MLP neurons of a small language model. Each row is named by its layer, matrix (up: input weights) and neuron, and shows model dimensions 112-303. Each number is 500 + 40 x the weight over its row's rms, rounded and kept within 0 to 999. Numbers have three digits each.
After each neuron's rows, "fires on" lists the tokens most often at its 100 highest values on Wikipedia text that the model never trained on.

L8.up2365:535494489507494531527558524551454519499527515476435529501519519481498501500443493602569454530495544555522506471455487433582470485412554472496538554501534501503542566480541510490480600563560541546450430547529557476545524477431465531560455503490529510437507478513541546533496495464458546518567528567493505475489489501452481477519520493434508471487487507467490514452491502550589523488433510450524449555513551508442522463506478518521559533458552517509432494513557442531495513486466486494523396506478560508492498471515435471548584518509544480514483515514471517477477512467493434482
fires on: ",", "-", " e", ":", " E"

L8.up906:523533494489509491463505506500417528506556467498490488501593484521441506483604468538526484417475480519519573517459560489581540459487408493562522505508546485493534504520508478472503486528508407446506569462526534489511481461447388485564458454511485558552505524459538536529533426542481539456547537538471485464443573533509487555489523499492604555507476506515511497532430460532495495449443532513455512510546442577458484483497534497433549535498491435486434471563513535448438508521516477519505533557486538512497474494447494551532547491484487461486482512421485540517518491436496496455
fires on: " by", ":", " at", " per", "-"

L8.up1821:527514540542494465469489524511418521402464494475535517586602560520520485449427464473476497470513468567502481464534560563543522485446564444570515561519550554526509465591470434510547481464526508469491429597583510486460503506454491580448490519576560420507477465486509556538578415453421518483506517504472511523530483498493457447532495482525597552473513497480524488407488472494505443550516521423394523517484476495564510483445432501497573441514538481432416499535512523533428494486428492559496525492452510501523489520511549530525525518485506529463570530470498482569441468541483483445
fires on: " by", "|", " of", " |", ":", " to"

L8.up2108:542531560537514449554507505477448503458570488470462477551519568505458529425467525519514490381492499462519514455470503470462492505431472520573419524456577457538507540504391502513477497457475512451469488485544505424503514475483489477473470425583502426503481499463464570535541464497470530443508485553491554499505475570468513426490519484471500542435464514464537502512423465507516587457457549459450425483484480556505491460486511526488510575612453478456422445438569503526463469473544509528478513463486512482526460494519507465581535509434506446502487541541530556514496500461514517439
fires on: ":", "=", " by", "\n", " of"

L8.up2513:583534537603472531526514516508483524485477504427539474492437468480559501497495433555486558423484550516504506458452522503512551444544517515532487479491542458477551433531456501499505533525547489477458508437549474430503463507539506478482470444513525523513475479497501613507507501498508464490497524570551486493551515450502531511487554521468490476431471583424513506456536501540507563512415588484503501498463502486440500501551491492452498534533462553458404489464488522520550540545451496482534561509513492447501487513512458570505502530461532532592484492455491538535549437435491478509
fires on: ",", " as", " to", "%"

L8.up2883:482485512506531532487511442511502435472542508500555501583514528515424500550502497522560497484432530524538558482510565451541457486439488466519536499493490524482509545494511478463493663487513537455529461572532515468458475436502435548567432514535504465492517411500561557495538423495470454494540564593475467519436469488510534472491558516479500541512489497455490464486489552538509503550458604397463496496488510490417517504467538469501492507431546431518450445429613571489470446498486500529498467486523546491482484440569476539524561533518550478494457461527524475498451495515467462466
fires on: " a", "A", ":"

L8.up3330:504508494563523463493475476517413478461509477426436546490549507512500487453495508452488448410508516487531496484479479499541533378475533552503472568525511501491471573512461496511493526508523502469561471509538514461458444461537470563458507542585534500471603484544516513556547460473513540457460504593463545490465495522518534481492475492515537501511493556457549485429421444503532515400472518514451423540490470553594445377501522534533485484571462507508475484513540556441469501486487496504524499467470542478500498481546546535540425470546516516526462524497445577556497522445497438515
fires on: "=", "."

L8.up3687:489520473518482473587532505514417483430538435455464528563568524486426477470535523522492509495503436518526566441538564517489547503501509482524477513439525484495503515511538457471534473513540560414524525507472512486468511446503474526477543539538472476527561463438476480548580468404481506446503504510480500469416493511506521485495563525554520514528493477509549437492443505542532495432506490464510397505463435467434472557539537506523537568474499493498503429485525512422496477497449495500520426449488500514530444529539511510524525490480552513443500530557468499567467509523442473490
fires on: " of", " to", " for", " a", " du", ":"

L8.up1881:507501493567526510522540568567458555457497489475437505567537474531509505422563506500409512461525499518434513455489429526548568509475455527496495475522506568493541448513511491523506477481471502527482528475528517525546459429549469461541488503527541537416502479534582661504545480475463465486520523536477528496404474500451491470486479455447518535532549525481560503451468438576563531480471538466484446510525475539534439440490488523454544474522520478450530529545537529429444429503485485509533467500486479508561467505537545511512530488504482513545491493513483521493443507518507503508
fires on: " from", " |", " the", " between", " with"

L8.up266:507535470500509369522526491562431553518504463430533576557451507476495501469518478482516474476436509490522499539458504570481551434514528523431427509470496470490522517485471490501504594492524445424542549509525505471480510432464456479540448479487517408517579498552520545457510467593490511523524443480446479512514448542555491496531493517496498457527495474455463526480437510479541473495488519467555533505510440514470450469519499518523433523494473472503448488447592518532490437522443511492518549484478615508587456498495482504461481512537589497520523519511474479573460523454484504467
fires on: ":", " as", ",", " \"", "\n\n", "\n"

L8.up974:553533566531505460519451561477466545465537508452532482490474536490525460516497522509480511489473510485472545467539536527508552449520500493483419484487494471480542567499521458495482593599476614487449464461525572503445528505552448499520498443518512405464471492470505463538587497564515556495512550480549523476555465500485495467510551492523502544498496490488483451459478489565494538508457550497427461497511473492473521486619528527538445507504516596601512451494464494496388526430508554418562475472485501484507528456488507494496509448523550456486526500443509489495497507494543483474
fires on: " of", "-", "=", "|", "\n", " in"

L8.up3490:488580519602506525462541547542408518502544501516498460501516498537547477526507498523500515373502511527496520490476507555521537576522531478552520554542489478573481444539481456499494478467493492484398522502539512455468529480523459463527463516527480488530534526488539554542544555532529475527495462477452415514557431480489461469528472477508574486519510492525538474473502427542496451456432471459488544489537506459460497457531502528439552523549498537529440476473552499480430435546469509465531506488447533531516537481454556562480472478527483517517545548528455471444545511527538510486
fires on: " |", ":", "\n\n", "'", "\n", " 6"

L8.up1558:483535452502503493503523470479509533437512464552504486499522521523451471432509456480557432481513569540485514538470480428554558506462517559478514541450528464523525535523521527509508511453522539454488499446478491533465475508452497533497502483442528437531540449436618515568444409505455564442526468543461472447504447469607515466537503503506484490514494485521426495436540389530486442494496507459539477447539479482510524425540470477502475532540591526490533553469533519512562585482516545554550521503493482432525433510499488515533561523524531462468475512486487526466531456481456462461
fires on: " the", " his", "\n", " professor"

L8.up1950:499512489472546439495456564514503535501527538485467554404512524487483484430558462500514484497444544578532473501524520440569511507506536550463438507498529524492549518536516510502545470527570442512496439569547485495469509496481415565502488531542542494467562455461519540482641481502468527474522467531441503445533466452474515545511462501476486541538503573454533520541526395548444464511469456427504517461451480505466458368473401568485503493443503504488466563482475506526404545586450497499482486500516524506538469466455431468562494499428588451510421505535467452488547466555412451423
fires on: " the", " his", " her", "s", "(", " ("

L8.up288:482536480465486538514426457590426499476427476492553492514505513469530518461551463507493496497513533497522544461501472553478474435507562460445553576572526465512510590537506531472563539474562537484517481536462534509452475520555528458534495481544503473456504512446491516519544476565573506536517511533578505447557445552470489480470481527473549446504517513470443495495506541603457431488482533478500477568531515467463530521522511558491460419520510466579493494484490476500476437533500563454565498446499531412535528515466488541486527493529469485465479617518492502483514477483548534509
fires on: "-", " of", ",", "d"

L8.up270:467511559521514528488458532408484470556483402473441463524529500501459491463456505536477514457481495491499467531520484443561589490524451581533560483480571464517459531469439461486535464558580513491485495477502468523445483453492525543435491490528473467418499476474514485497568474510545446457449468527534528517491503512570506492447501502525439488499519469548468530532503550490544494438477514547494478463489436509580497505511616526481461468489438472488539465465489487439485554569484538466514472446496549521479474487576472547552536479501528482392519481473536507486500477515507442509
fires on: " to", " of", " from", " into", "-", " as"

L8.up521:537588517497472544475496500511472580472517547491451528573538551467527512423604467506544484495462485514490536515566530494491550536533546462555472588563506453524471492491492463462526554457499506458539560470534536440377419477534532468471494501525539530544458474486565521480521533508472506523592550453470482506473458568589464483555516504493563501518526532486491509482483474533489498556517484459503480521480453521540517466471465486469494467443467452525512510525538546476492503599463516507553534483471521502480531499406409537569484469520539456467544538448409489573491515572474503523
fires on: " of", " to", "ly", " were", " are"

L8.up2363:504536539438503546530512556402468519546522505521485456504515514523504530518464539446480506467548499490538502481550446544476499517414508507527543567506491497500541478501434488481515519536480488481480463490458549459437447495564561498512472480586473513529528555582479533581493449441525515538482428504465464468490501483554511474484504527479511472491506476479470474469470501528584532481447556519436516517485446442455497480620528513490445530489481478522495383445544472471482506479456512484506498465501458558488563460482437567475527513483434467459511511446536480445509483488481501547
fires on: "\n", " a", " in", ")", " |"

L8.up4050:511542473564496520505521433553488492425528508493511493462505513460542444519546444517519510470482496538480537474510525532467459440463449592491490533467537467539499535520501518489493555569517420503520497483442533498464512429503461508542492456490507540543536506493530540501521452462485459507571463574495490453469467470427542425593525512447520466517502482503495487496482565517526440569445605506498514521551487580543451497488423515442563495480474472557476536490475554511500464512481516472481456459418484479510445520519449527513530413469598497510426536537459526508454521531480437555
fires on: " for", " in", " of", " by", " the"

L8.up2807:443467559490507468513503542496492542481497489466499473497502517487434442513517516539490515489509521497480517492433464507460520460464479488471534513491497503493552523485459488487427599582549543554516473475540492498523506506456452609475469479501511482448523472438598491474557482556508567481533444502453514497470419475497511418474519538469535501568489490437456439480533459487550403481508490519457400450611411489513473470492528535471543560519529450455513499410503479459486527437470488491470456443464593541537504458557473519565478463542550505490443443473512483516487511509459416523
fires on: " the", " his", " in", " 18", " 180", " 185"

L8.up1022:607448537490534540523520582472505516484497381449556565472461519421549490519581485567488533534499460517544462484559441465524454452496464524520442547528557505480492466536457454489490521550478497513553501529547512433489549536444471456454472477481491497451483552500491559501519524486539535569513557506480432435433577524500527463453554528490525456520529485484527494510473478494564525540488538439492483502518475534479453433504518537402431527577456510471463550482475485416517450506459486434499455492529487470518470471467457543575517540437477438577513487509544507500457522460479505491
fires on: ",", " to", " of", " that", " would"

L8.up1439:554481536546487448483556503495458508534550513471451557516466497500556506507481541561484434435440472526472482506532483527543505468473461497470450494447528467500549468430501433497537474481586497428503506507541441470480530525445457522487526496432483433485462522498470514557529427524509550515519455553490550526516472576564500551452579504510450529473520588489521506450405441511495534453436502518459448551492498476604555518489485495513513483488454503510451501498551542460476534506420476502540485481521552508552443523498516566521582526450516474522461504472451474480503466502544510454
fires on: " as", " the", " called", ","

L8.up2464:517551567499496445462515537525508435417503382502510536611560488488509531441478461501476453509450590523429532472457516418492490527487509473409499500510538468541559473491465534516522508499544483538562462506471541508506492502427483509448437519552476492475509523484477546451536409528402523563485498535481501519504470467481523516493534477514551499506539492502473464574515566492532483536494544435497502477593513504546459505547509528535495491525444506425600474472519562519440521498530512473552377526532510579523484533502491541547502506496518555494496490462508470529470455434550529477
fires on: " is", " was", " were", " the"

L8.up666:534599576534487440505553483515461553456463489464490511464494480513484485479484467521468482456450471489518488487550512457498521553495493520445542549464457517515500485492464559496527476510504507476561536536472544431476457482462507589440515530465464446538550468406560512517561433484452492556505418522520575451510491432509507465480494520465469490468544476487473562513580469501490478515463538457514454488514450515583481550516519518405464484500494423547479552534534522557541446492534515523545527457431487469499429504530512436470557490440484542479436566502438483522424499535490462502
fires on: " the", " in", " and", "19"

L8.up2337:470491517534441512502448465487474475463542518440543530500548533498457508511521439532500468496491526467491469579422476489545450532493469606424526601442577480511508485601479531461459443457532522493466487508536428432427532517547526507488498525500560497488488429478478567479516483519523477483451435491480522546517453470496463520547511501492442503545518459551513560547558467446443454461474500433469476497523512461491503475499457543501503511468475457536524484483565440578493509590490441566506513455458535514491520515561472529491495539470486481507478492512479557508556524474460495581
fires on: "-", ".", " the"

L8.up1687:494541579498542468528503481541475507389512463503432520538488492488456478448486497508473458487407500488435515496525501505488493536495501542531445477479540521538510527477434479518450535505477490473507547513532475511547465531509470552497503479542530447487521502516500495575569509545413572566434480511461461460508483546530470455498496491452569513493486509526470499497440499586532504453461531426472438506617428539444456384509516530515412470576418452534480467519548489504478532503521493444569472475425497486515489483524484556561474494531565525497468558494422523505566482550514487542
fires on: "="

L8.up1651:452515528502598477461481476511477450470525513497578525552505540494481517464497501449449496518477559509522501501479589457577475515511485454445498546490485479480467503486534533505492503450568492508489426564503467476452454476561524500508472513482432498503486541485506478549528499479495543478495482522495515531528520589487496530559524495496558459473503491449447555457543517494536492490518483427503515420512503486537491449524458511492464504558556522508459521541478502445501486513479445510606409476519545457513518528510572474546467569558513483510500492458449470537518458481443481430
fires on: " was", " is", " January", "d", " be", " for"

L8.up1683:518506504524487520518495489557459522476480512465479443464442451485517495458499543528512509450514576543537489506453522430536526493439508623508483527516497482550546480535545470479460511495522536510514467517546522507438496544550501545516425564496409535531564439459514533483516450491519598477479553502490489464573465502546443515457589558502475562482559478455506435505530437499480446567448477535521470435473482434542520504496497518463502467549502493467497494466545504526516471501512538528435559508422528520448444530514461491500527510485433490489533496493516522469439367491479510510
fires on: "°", "′", " /", " en", "–", " Ad"

L8.up3568:536530552537529479510469516587428468466489454542524521518489524420494454414541488546496562462446483460510528477483512497588492455488486501432414516480479457460497462565452439516563592473546514475562523510554531422494498512549501499515501470512516523475573425510483525534559415564484488445475516528502543500524445446454509449540445485544505527470481506498481476520459537504464566429477576462437522536529469514537493455512431468533531551562517481553464516472547503504477428528486511508498494490485497478496533490560489478536444408493599517477504557455466423551442499544515496472
fires on: " of", "=", " first", " by", " to", " the"

L8.up2124:527508508575471477493516511565454446455512454443441479515485475515485452480516520470513477466477496506498538447504535509609512483539516554490493565473568490534511556492442477497447504490546535458509488495530457527489467468472468528459497524512545476453517465516470501556576486553449577521449458545452483503506495542520534493472522479447559545503479530514485482498496436525496521469459467494458447489622476521518572439521466519420471527561499512543435444562488530561496494545493546478489473457425553469481498506452504574532549525510531528435454570452444556461504477451516477488
fires on: "=", "."

L8.up1072:476523520458525457526481475527438492463502505427477469512479488504386507500499532491560425415440481489482511463527529555610474445498523554451464564516487500553477594468467466522516457466521486441541475484534500505497537451530426539499476529518532489468598423477477469515622488605412524499452515515559573479545509524531524515520513499524536557472494536517454488472454430580493529465460486502402521508539429519528536436537493512452467512539518523510418538525592488491497501501515463492526479484441504494516504480508524568505510483533512503433507568448441549495482501450517534479
fires on: "=", ".", " |"

L8.up2133:451534542513489490498484535556506495396485496448582544447519592502492554452465491567530458465466498527518508488510488466527517439520442488524477493428518507521590542482476455492509549514524508500462557507590467435500499509436494496445519430549505499453533503515460539518513415502526534465506491446477537484501458572517523472472482503519492503500528539475437510527470537474534543427478521558512497486500467547471495436535452539519468564579498427491465511400457544469572536485466493523545497457519598416491456419534487469445553601536541498480448535503515502564472541530514427488
fires on: "-", ",", " a"

L8.up1510:445467452484531468502471525420473494545531374439535482524512465500555510440496530462522410520483461459485563496529489481475487492561469472488478465425515433517514511481419459468468543487502491532528505500496551500494531456498490429550493541502478447544505507465553537470451556495436523521487527469526581465514557533465545490552600530469617491464522477507444429558493465531522527462447506519492489412507496456528473487506540521500487474528447449559430529506557475504449523485450444431618442481455493548558444490414521507497465439530506485523405539483505472496452475521460544522
fires on: " |", ";", "|", " /"

L8.up948:512509523548491459515473474608422508478526416460504505497462498523511454502532527448565476470415498570506561511522563565571491503526521525516485543483541463539518521475527521487508520538560530455521418564574488536431473487512472506505409473537499466478551449449504494517568515539524573528457478542485508464492509541531501535459503486489578437459477468515439467465469467538508500478419482479488473501572498502512532463525520492482459514522473510520449485532460514571461523502476545473564519517399520524522513512455523503518561530551499533440479529449458540497499489455531510477
fires on: "."

L8.up3929:518573478482482504426463575498421503539548538515474512528432518506477559516481469451446418465459594490489488611563519478509520472560481547467468534448468482442576538484513488479511536424492524414516558521477433496436491492497441531493535496456517504526481477489463515530514420525499517503448474450527458516428490492543502453404544533515457571521514492498476558472471473480483416448437530538533463543470506511546460512543516497485488525501509485520456501507578546534585494497511589438515493507500485488496501461461487532504480520558553521485435556512533530507492422456553429509
fires on: ",", " as"

L8.up2160:449509545539414513481480476541463492557451545522593516472474539439488487416516504511506525501527483477480536504564454464468571495455501501506573477487545584578503504572519448478509520487480417479552464548556461460470439467477459501485560392458514471534527490456499517535471548510453532451481485484512504391502476561524446486413484493494492412445517579468395494432522512528444520513478590468541517486459505493494436524512499459462480469477444479568468489447535518458504532556424490491477452406450487522504497461491498564489548505533502568519503581517493502579507447574452523519
fires on: ".", "'", "s"

L8.up1389:519506544545526499511524519540430502471471430515492491501573552483512373472617508468577451476512534461493534480497499560505553556437550516406467521506520485502455518540523516511518466475560531508508493574499606487449455461491448545523508422457486427506544550512547470521553491489472471425510507524406509440497504495479496490528534508492492425449528517508507496425438545612494472510512510456531493429475470529510501476467434513580541551559491523561514466455529535470553551484502528496581440438394520464487486493547530528531500461512536495434501502542435571574515470547486430489
fires on: " the", " from", "s", " of", " its"

L8.up1957:512516562551473488488486596529397521436532516422452467574435499450513444483493526526587500417483475478485516459496588538591542465518491508418456590525545477527442542442450487502469586545541571466508516495532494506474475514547475521475493514565539479453504447457548474531569493585461539509466515542461556459505522536505500509459506483463553477533495518487482487499441452583517548468441477502413457539560453516514542436554513480489440501556477554523449449527502470551446515497539515484567484497439519466482532489445516526477537456518547474482432533401475549472419507485546497496
fires on: "="

L8.up3840:525530522537475516478473506519479509393492515502472467497545492514461521481529512508589489447497474513493506476528583557569475512524505499506460570512476484539432567489495508522504483531479561457480515508560501471468479425526481508481512468549536559431596447520488485565547485524456518511435472570488535557526481516506548537515488465501558494462504509538499512497407404515468535463461474496477454503540531522513599488508536561467393522511519460510515496524541503487407525485539529451543511450438525503470496462483516553500513450503517501436540536446464574489504526508562440546
fires on: "="

L8.up3318:456482541524488400403539465463568475490523462481560448492518521461471430505477477506548465490428434604535478491547503509502510508503489486524437459572553530445473473500478408474523473472586446488572471515469452478520516489462513523476349529545457549489588502480505519483533525495431481516485566494501506510495503522497509480486473523615561461425512450522484478490405527500531474536537512529439475527493548571461512459489439476518472548490457442515463510469470527454463451539458523418583419532500517497524455529459531528549483503435521464474497520508501516485456503500468561489
fires on: "s", " a", " out", " set"

L8.up3953:608555474504480491507470481518493496483454505499475532489492484445510502414560507547440528545472486477497504519508439500542607488499521481469520458569510525530509518561497466490489511517519435497556500528565483415489469481504466532534495490511509462500493472446554514553482467469468489532528448456552490459505484557477483508519545521510500439551550508519451495561475493509502515527457518573509407561490521465512501529490432519454542443445505517462496544533517472493447520512469492506518516462503497543518395435500442594466507458564532437523507503515428494560491497539439493501
fires on: ".", "'", "’", "na", " &", " co"

L8.up946:503473543510575546527569553544407554479441396479445530444524520494421446504564499478557420476511436527480577470491509452519500453471453532439447505491487507545542520559442454494440565430516532463513461558512591498417468484493500543476482509505512507464538476452585498520549535440501529436498529596508483412466605528584507467514512509534469445518506511451571484457500482535509501502510448484479442453469457573499470478485489533500503598466497446555454517493528506439520523526474472440558456441426479591462435576483532485532497476509563519531464534505476528493496458514455491529
fires on: " to", " the", "s", " was", " he", " of"

L8.up1001:469520542487468417497518519502508460493497477479526524487488484462428536509516417456534436479503444577482487586515470491541510418580534543451525502498622536567501522483447497493514512578488477502560426486456508483540471488491539567475514467499509497463528542524496480480494467514424499452454585479514605542579549510512538529491537525447478558468511510493385476555491525526537556509524520509431526534517482467533459524577544474507489470499438439606535504502515514431483482483509451450527437573563569440592455504515517462537490500458505486444510506469435479542479479490494514498
fires on: " the", "-", "s", " a", "ing"

L8.up3076:546553494512532497560534500506500462463478507429575462463456548511461515493510480557560457498496512459492542474526469495539485409526533501461503484428531551548475536451440529484432555533495491497495458452442535461477461483405430466476544537519473541468513495505537547472496468502484467517560429492447454446472439502458509513545534518485480492463548498537510500424517556566525441484481529572516443448503493511529529494601522575436485484478456452442419556558516438496501494515550544551450484548494481559576440533541460544493570453481476488424414532537477515489455506510539444468
fires on: " and", " of", " with", " in", " for", "."

L8.up626:490496525516493576422499488508480549527540458535526481469490555517483444546447432495566530530489494570546528512536475489484530399549555505470529533521478482444546507554492539499509527545543383506466458523536528463447502463507532507497526477446460514587501514501454515485496469551487516489556458503504482379453483485477472417507588528475466467529616499439479494542461529465488536521462506423399471475542552566503549495481511481463513511455525466498409491454538518481547524527454505513510429443453506543556435515492458494460487518469449458547492483507496558532425389523465430404
fires on: " in", " a", " his", " an", " the"

L8.up659:534526475494551470455538523526429405490473443456574507531481482515531462440457455512483432474511530506549544486471484476548506538457546494506520552468455565539568507524476461475501436506513535455529414540493562443471442470452531588519507466507434450551505518529466504490516460527528473472507453513480532481557465492502474498497527492474431563471524457451509420504532430482463488496422475500548415519472493449549474534539489527436511542548537504534531536455555560525462425531454581495536461423435477531447500529478495582508514510555524503528491481543481494511459599427475480446
fires on: ":", "°", " par", "′", " World", "Par"

L8.up3645:534596548483464491482490514463522525478562538489573513594497474487507525466501461490495458396539547532449512587487461532503495495483526547517448510499545481488550552524484519499506523503561505488492549512543433406514496466548508536473434463510530546496509499541486539521486419492462518414467500499512510463561514498545538509436506512470491521411464506506471435452473478492486522461437548540470541539461424446425466483559512471489477472583567528584508445456523533467496540502553575503535487449468521483520487454497432526483502486453487552525516495518469506495435496527509487459
fires on: ",", " (", " =", "=", ";"

L8.up3753:563566468551526563558520440562524497437505499436531429475504517501483454452585487456556494417469521476467529501450504445519477510464511529509501560495498445508530506527533522486559586464499482500509465459470410467448459460453438449509494541538491539509544532481555481551393488513481478500443536518537530503518515522470499558554509504472533527472525575553538540453520508563431482452482499565570537502490534606486478437515552632479541593514525538456477532522465493541454545512465548483488517526470449545469478518454511537525498399507557502558466501560539486548497526511514484506
fires on: "-", " to", " of", "|", " |"

L8.up1878:459460518513453420522450515449390501539500543491514519550541514544465396517510502551527468491498581443545490580521530456560467456422474498510464515464504521470519465534606512498509555441609590503513457571510514503500501510491484540524530489470492445458541477466507520550458504482468579517494492559438478520401453512449428477526517514468499471425491522515484566452533511499514496440485525460516504513567474495539469527506474476494510446521459467521522464496545502477537501460431544460554510511567498459501443510473508491490476536560506540474496558453509523462497484450488482497
fires on: " and", ",", " while", ".", " by"

L8.up3250:516492496520537535429515537528463488484469451443510486504547523492380479554527495438472510568444548496512573472458511507476486469487547627533457570481505490467512500483491513477516580464498482454451516537534472421498454552472441531482439532484507472497456509533499485497535489476523463475477506505455527469476530572538444466558465491527519458516514419483502496472475599474446506476486443501510490504529446496489408446506557509447556517510445502485579504544547410497445583523509512516509492526541449560439538555485522563543517500439556600496500499453459539417535506408536549536
fires on: "-", "ti"

L8.up1027:545593526507507454426534488446413523577498442524555532552445539528511417496420436504465543486523517463520567560518499479498494463459418477561460505515507360581545521539488545494476567483572541477486438497505531507445474486529498567535475507425538506556499505422495539522460436488459553533545474527519505460464569491449552537471498513451510500459499512526524476432453544510508547493394544492534498551534488543482484536586447506426455503553508494500470446485557521477590509534471397436513471497494503469530438505484582503464516524523510436505501544569533548501505480480529490475
fires on: ",", " |", " date", "."

L8.up2853:534541465518467454561493516466509505428529467470508434544433483517516460535506533473486524537462492553556588470521468502498462480511438510506515484502477499475563498555544487511487543526525467425524523508458523477471543512578509514582507514532497502507495483493502527514508499478505488420493514528465567425495508522408505463561507454474505503427548478482503481572497466505469514481449500477473454459538521527513500482483491556512497507479462415554479482491484454495464484485510511405555461541463566516462431503413555489558458528484531511498445497447456531523532462573434501426
fires on: "-", " |", ",", "|"

L8.up3118:502473522555472476475501496492483482464454503432528456566495507520479530472549458618555501490411561543499464491549483479533490500485500476509490526542513468492547420580510551516497502495545527452438439580530558395514467459496526495520499531483563527506587471460533594515478501458488502474504427523526469478464560494510502479451482469559528465530500458467509420562491484520540483476515475441469510430511471515448515515500445531462502583491527490453457477489623540440504488627515571537490452456439587487496495609506460540491507553543523535457495505493470549514493486525431479490
fires on: "\"", " \"", ":", " by", ","

L8.up1928:489585544522541543473494501522497530419510520502502482525488472444500470484483486526483481432489501436482515505505527561524565452504483528458472554522560482548459546518479528518499478488525509500466566456528552488529458413567472487523454436580569514444529527527486430555579480551448576484452499544489593516519570479459476478531462466507549512531478502481513448517487497540482500517477529508422499543580492500504521473551545531465498531535547544567472448519541482492462454478553528475543462481456511457562475418518468554462500450423517500513520552486456578557482483530523541502
fires on: "="

L8.up3186:503463486607454488527584495556514523459570473469540472504498508513484479550479537528562499454468456522515491460525611584500423547518442484544449542458503426540584573455498500495427513512532474505464500510522570458520494381461444492529500528482484503452465520521535519480530484502464474496477456482470519478528500481567526519455535486536479517555492410559501499425539420627479480508457498473502473437448500530464503460452498506538529560533545499489495466459507491435461525466475516524562494442493553496523456553438451527603525470545534495518435478517488435496459559532429475531
fires on: "-", " (", " per", " of", ":", " there"

L8.up1635:480509559628446502507521602556508511458508519498527496490518511527474504453526526436509517409526447475477525483494483504500476546505469511463462489477450558477518498504530452506448535481496557466451568495484452468474536482466472475476437497435536449445494458472507611507496447576467461502452532539521472509492544486442495431468510484483523504510511584458447520524513478564490504467438468458490478561489477529552470448502481505489492485508566539533507517534534465500502538506516502511548514429446556487507517469488534514517519447543558539484493512507475548407583504520555464491
fires on: " the", " |", "=", "-"

L8.up3162:471485484509575571549499508521529456534449472426486469456513425517452524453528531547544528414464522570519485495460496521481533474515466486600549540521537457542533487489471463491470484514396457525496512546545462444471446504469474511478451430518496515489513460531539511595532481510493511495485482470487533530578488503470483474470533464510476385472511462446473477543429510490538505558509558525454494476556483423486566430555513492432448565522475483416542503465495531452496502518518477539509447493489531437498534533526465514547511466568509481472575535476529475443498501460503517546
fires on: " a", "-", " of", " |"

L8.up3594:566464492506542484516430474531458449451467511466498490580523477449529512457511511474530414437473522526507527532498430574500471465483491541516456549522537516493509513501449536496421504484566533426408486555581449485535454463525526451434496429552563493485530457568542503582565442491463639516478530516451488460518463503522461447559423486502549462473513536515485508469449507530494547463483553421491490549494463544527559513543474512491528534521439463522526514517493526493416470478512539491547525479495554509503429524533552528510504467518492445505446558521473529534489541485455524516
fires on: "=", " an", "-"

L8.up841:478593472537506466533528447489437505550404505485499519423468507450533513479499466483601492397450464523447610489516468486476491494486494545446430548403484448501543499395537536478505484513557517513425542505537484520435481438551497510504580457476538481494511488529539491538564508557568511497490476517519522473453404575480520552582557491443518538521532514479493475457527488593502490547499497468517515454502464461527484485514483602469520481510476533487507472534551527461528536529479529422546511408507463456528492496508422485523472457492616479515434523475489514556465552583458466490
fires on: " for", " of", " modern", " (", " many"